python train.py --n_layer=9 --d_model=256 --n_head=6 --n_kv_head=6 --head_dim=64 --d_mlp=1024 --vocab_size=2048 --activation="tanh_gelu" --norm="layernorm" --norm_place="pre" --norm_eps=1e-05 --positions="learned" --qk_norm=false --attn_scale=0.125 --bias="all" --tie_embeddings=true --parallel_block=false --init="uniform" --init_std_qkv=0.0255 --init_std_o=0.0 --init_std_up=0.0255 --init_std_down=0.0 --optimizer="muon_variant" --lr=0.00168 --lr_mult_o=3.0 --beta1=0.93 --lr_head=0.0113 --grad_clip=1.0 --warmup_steps=200 --schedule="cos" --final_lr_fraction=0.1 --batch_tokens=131072 --seq_len=256 --doc_mask=true --train_tokens=523600000 --steps=3995 --dataset="wikipedia_en"
MLP neurons of a small language model. Each row is named by its layer, matrix (down: output weights) and neuron, and shows model dimensions 192-255. Each number is 128 + 24 x the weight over its row's rms, rounded and kept within 0 to 255.
A block is one neuron, or neurons of one layer that tend to fire together. After each block is what it responds to, as a language model described it from the Wikipedia text at the highest values.

L2.down51 [ 91 136 132 182 139 138 106  98 113 126 122 130  95 101 125 152  76 152 133 123 138 105 137 162 118  99 110 147 125 132 130 186 129 130 173 107 122 124  69 164  93  87 109 102 128 157 156 111 129 156 112 104 102 135 123 137 121 153 132 134 132 155 155 121]
L2.down120 [ 97 183 104 100 125 136 150 121 154 153 118 101  96 150 133 137 157 167 164 128 185 120 174 145 136  93 106 111 123 101 126 145 119 102 107  81 127 129 120 159 118 130 115 139 111 119 114 129 136 125  79  96 155 111 117 125 148 116 122 167 141  94 147 124]
L2.down553 [ 98 102 139 148 128 150 121 136 132 133 118 178 114 116 146 122 124 130 129 121 149 145  95 101 102 128 118 147 158 142 175 141 119 119 144 124 135 156 137 137 138 143  92 136 109 145 152 138  98 138 193 141 124 169 156 115  93 115  67 157 116 120 122  95]
L2.down583 [125 158 133 101 119 150 202 124 119 141 123 165  91 160 142 169 156 170 117 131 119 138 160 136 122  88 104 106 150 128 130 139 120  97 145  76 143 137  89 152 151 147 154 112 106 127 159 143 104 127 131 114 144 139 105 145 126 177 163 122 113 144 113  85]
L2.down633 [108 155 119 132  94 129 155 141 157 101 139 101 102 136 122  63  96 110 157 113  92 114 138 134 120 150  59 140 105 141 133 100 130 143 113 103 155 134 142 194 159 112 153 142 141  86 119 124 110 114 101 113 137  63 124 158 115 139 115 115 108 144 114  95]
L2.down729 [106 164 147 154 130 116 143 190 105  95 140  90  90 144 148 125 125 102 124 192 129 146 138 148 133 146 100 162 162 120 157  77 156 114  89 143 101 165 122 101 151 133 143 152 141 100 138 107 106 109  93 128 116 156  98  95 126 142 165 133 120 129 109 123]
L2.down734 [116 124 156 157 122 149 108 133 161 115 138  93 129 125 146 153  93 136  90 126 137 154 134 147 137  77 158 150 114 106 142 128 122 114 154 138 130 154  74 136 151 160 126 101 145 127 127 140 121 127 167  79 106 136 157 148 150  97 163 119 137  95 153 137]
L2.down839 [ 93 128 115 127 107 149 151 152 137 153 127  99  95 144 106 108 118 101 115 147 165 132 117 118 128 141 111 132 183 115 139 109 104 123 162 133  89 140 103 166 128 146 130 126 116  72  84 113 126  95 204 124  98 149 128 126 130 167  82 114 172 123 141 108]
Mid-word fragments after f. Second sub-word piece of an ordinary word split after a short start like f, p, con: f-un-ction, f-ran-chises, p-ri-ce.

L6.down689 [121 123 101 154 151 100 141 110 122 119 118 141 128 110 155 133 129  98 144 134 129 152 107  82 103 108  69  96 127 123 132 139 133 133 124 136 117 112 135 108 126  95 112 107 125 118 113 148  98 171 108 134 156 149 168 154 167 122 153 122 131 135  85 117]
Mid-word subword pieces. Inner fragments of words split into several tokens, often just before a suffix (f-ight-ers, ex-per-ience, prot-est-ed); also the colon or pipe after a table or infobox label.

L6.down241 [113 100 101 120 100 115 132 117 177 121 137  96  96 154 129 140 134  99 117 143 114 106 114 144 131 110 141 142 140 118 116 128 112 157 118 150 150 110 148 139 133 112 110 104 136 162  74 149 114 131 147 160 103 150  96 133 126 163 123 111 101 107 105 137]
Section heading closers. Closing == or === that ends a Wikipedia section heading, as in "==Filmography==" or "== Personal life ==", plus weaker hits on word-completing pieces like litre-s, e-con-omic, Pe-op-le.

L2.down96 [159 134  97 138 119 160  94 110 168 147 135 128 119 119 144 129 102  96 108 106 125 141 168 141 118 127 104 131 141 142 100 178 136 142 120 112 109  91 187 119 132 140 141 118 106 125 113 100 126 129  99 155 103 117 116 121 140 150 116 156 126 127 111 168]
L2.down248 [116 166 121 143 133 132 110 140 133  95 140 118 154 143 156 126 119  98 136 151 137 134 107 102 128 122  91  88 119 120 119 117 113  92 162 113 120 135 117 104  92 156 148 135 111 163 170 136 105 100 147 103 139 104 116 140 165 147 111 156 127  75 144 100]
L2.down437 [114 116 159 135 151 119 108 128 155  92 119 111 132 129 123 136 140 142 124  70 141 148 130 173 103 127 105  88 148 163 142 131 105 165 150 108 149 109 156  82 153 137 100 132 166 148 143  82 112 125 134 160 129 170 112 121 173  89 133 127  99 153 130 105]
L2.down517 [114 103 106 110 143 123 135 122 141 120 116 121 111  92 147 102 129 115 157 141 179 134 126 151 165 142 137 132 137 110  86 119 132 169 123 151 159 124 162 171 146  68 120 110 151 122 135 109 122 134  86 127  91 113  83 109 130 124 155 106 125 192 120 135]
L2.down651 [142 146  84 125 135 176  88 145 133 102  83 127 136 116 165 147 101 121 125 148 152 106 156 141 169 143 147 135 158 170  96 136 154 100  98 131 108 105 123 131 124 156 117 108 136 168 107 124 121 127  77 106  90 104 135 130 145 124 126 152 126 132 167 114]
L2.down752 [170 136 107 147 141 165 156 164 107  89 107 108 111 154 123 138 127  89  97 112 118 139 140 113 159 102 143 140 132 129 149  81 131  89 149 136 164 147 146 140 106 156 104 115 104 124 103 152 133 111 132 148 139 142 113 122 123 184 132 142 100 105 148 107]
L2.down802 [114 104 118 127  88 135 141 112 122 154 146 127 110 119 129 118 147 163 176 103 118 109 154 146 145 130 146 158 149  82 168 122 112 127 112  77 138 128  91 110  84 118 141 142 125 126 157 134 158 152 137 105 121 132 175  95 128 160 105 102 135 124 144 110]
L2.down928 [157 125 138 135 110 155 140 105 146 124 148 105 138  92 146 112 182 120 134 140 124  73  95 118  92 126 145  91 116 151 151 115 184 134 178 117  78 121 154 190  99 180  98 116 119 108 148 123 113 164 132 125 124 168  89 102  67 121 151 114  94 118 122 111]
Section heading closers. Closing == or === markers that end a wiki section heading, as in ==Certifications==, ==Career==, ===Former===, plus occasional table pipes.

L4.down30 [140 132 115 100 158 112 157 166 173 116 146 144  98 155 127 124 173 102 170 121 123 154 112 169  93 137 137 106 144 110 115 115 108  99 130 109 116 103 141 137 139 117 124 139 128 162 112 129 144 116 118 142 176 117 114 105  85 149 119 148 117 105 114  94]
L4.down112 [150 136 113 125 113 113 135 109  86 114 149 127 147 110 134 127 102 112 165 175 125 152 133 131 173 136 128  86 142 124 128 136 201 158 149 166  78 132 111 134 107 133 188 123 115 100 167 133 130 127 105 116 144 123 111 120 119 172 138 189 134  96 173 121]
L4.down171 [125 161  87  93 164 133 138 146 153 147 129 162 148 115 144 155 143 107 102 126  93 131 140 120 134 118 121 154 149 105 110  96 140  88 142  96 151 132 155 103 110 149 120 134 129 134 104 108 101 130  77 175 143 117 159  96 138  90 143 119 136  77 103 111]
L4.down257 [121 137  80 103 169 145 151 118 146 129 114 178 155 120 135 108 135  98 112 132 111 171 156 101 107  52 132  72 129 110 109 146 112 120 155 103 103 118 145  77 131 103 136 150 130 166 121 153 120 146 123 175 138 161 135 164 117 135 110 148 128 129 163 180]
L4.down335 [180 104 122 171 165 116 117 132 125 164 113 161 179  67 154 126 125 142 136 106  85 121 139 148 114 155 154 118 152  97 123 109 112 147 112 111 152 132  99 115 109  92 117 143 134 145 119 137 109 107  86 101 145 133 103 121 109 113 122 152 140  95 115 108]
L4.down386 [135 144 149 136 139 132 149 129 127 120 131 141 108 178 109 141 149  75 164 148 155  91 107 134 166 132 121 133 159 107 121  99 145  95 143 136  90  98 107 115 113 124 165 154 129 167 154 129 135 139 152 147 127 112 106 129 108  81  78 110 118 158  96 129]
L4.down505 [119 149 132 142 126 126 191 121 105 140 141 120 159 148  79  96 144 137 125  96 112 127 100 128 132 146  98 124 108 162 109 111 148  69 128 119 100  85  98 178 103 128 106 152 174 131 136 159 139 176 187 130 103  95 129 133 134 106 156 158 102 137 131 103]
L4.down851 [ 96 110 118 103 139 152 166 159 126 137 172 107 159 144 139 102  80  84 105 145 180  97 141 127 156  92 139 105 112 116 139 102 125  85 108 114 154 143 146 135 134 143  99 117 127 127  95 138 154 130 161 113 148 159 114 106 147 153 165 118 117 159 102 157]
Section heading closers. Closing == or === markers ending wiki section headings such as ==Background== or ===Second round===, plus middle word pieces like de-c-lared and fa-c-ilities.

L4.down207 [ 93 109 133 138 146 137 145  98 169 101 153 127  98  96 131 141 111 158 151 161 116 138 166 127 149 106 123 104 193  90 120 151 114 133 105 101 104 166 149 148 126 112 153 125 121 147 152 136  94 151 119 112 106 138 109 145 117 169 141 121 128 169 138 166]
L4.down309 [129 115  81  79 109 139 133  95 125 151 148 126 123 117 151 153 129 128 167 121  75 123 139 128 102 122 134 120 130 117  96 142 120 102 167 150 105 146 129 185 140  96 137 122 109 155 127 103 125 131 185 154 115 152 114 121 115 166 143 112 152 129  88 127]
L4.down352 [157 157 140 155 162 123 116 122 132 111 179 139 126  96 107 143 125 131 165 140 115 125 122 166 101 127  75 130  91 151 120 146 127 121 163 109  89 123 150 134  93  92  70 140  96 147 181 149  91  90 100 121 137 166 128 156 122 152 103 134 118 144 156 146]
L4.down384 [153 128 100 156 115  77 139 119 128 108 162  92  96 154 171  84 102  93  95 132 137 145 105 118 163 133  78 118 143 161  78 150 157 131 141 111 120  92 143 143 107 138 178 134 112 101 127 129 136 114 167 116 154 105 103 129  94  82 123 121 118 156 114 108]
L4.down439 [112 155 117  89  75 124 105 146 124 103 134 101  90 118 162 128 127 127 116 161 135 107 155 125 113 147 101 101 110 142 107 175 105 156 178  93  95 136 127 182 129 111 122 170 165 168 136 185 117 130 152 132 153 129 109  94 105 137 128 139 122 126 134  98]
L4.down575 [121 124 172 113 128 155 112 142 131 109 130 115 134 140 120 134 151 106 101 126 133 148  91 116 165 129 163 111 164  99 126  97 144 121 172 128  87 122 107 114 160 109  84 148 138 109 119 116 139 152 126 145 138 185 146 137 117  69  92 106 150 150 129 151]
L4.down637 [104 144 158 139 188 110 140 112 121 177 150 106 161 101  92 107 139 137 130 166 156  95 123  99 109 151 126 163 145 146 105 109 100 164 123 132 143  95 124 156  88 115 171 117 145 117 150 110 186 118 104 151  97 148  86 115 135 147 142 157 132 147 123 109]
L4.down786 [149 144 124 152 123 140 141 157 133 144 173 149 113 142 173 107 117 175 139 183 142 117 155 148 110 152 151 172 119 123  63 121 119 135 156 130 139 151 141 124 126 131 139  81 125 125 158 136 124 156 103 120 129  99 123 114 111 106 115 150 125 148  91  95]
Mid-word subword fragments. Second or inner word-piece inside a word split oddly by the tokenizer, especially "un" after "f" (fun, function), also Go-al-s, Ro-b-inson, re-leg-ation.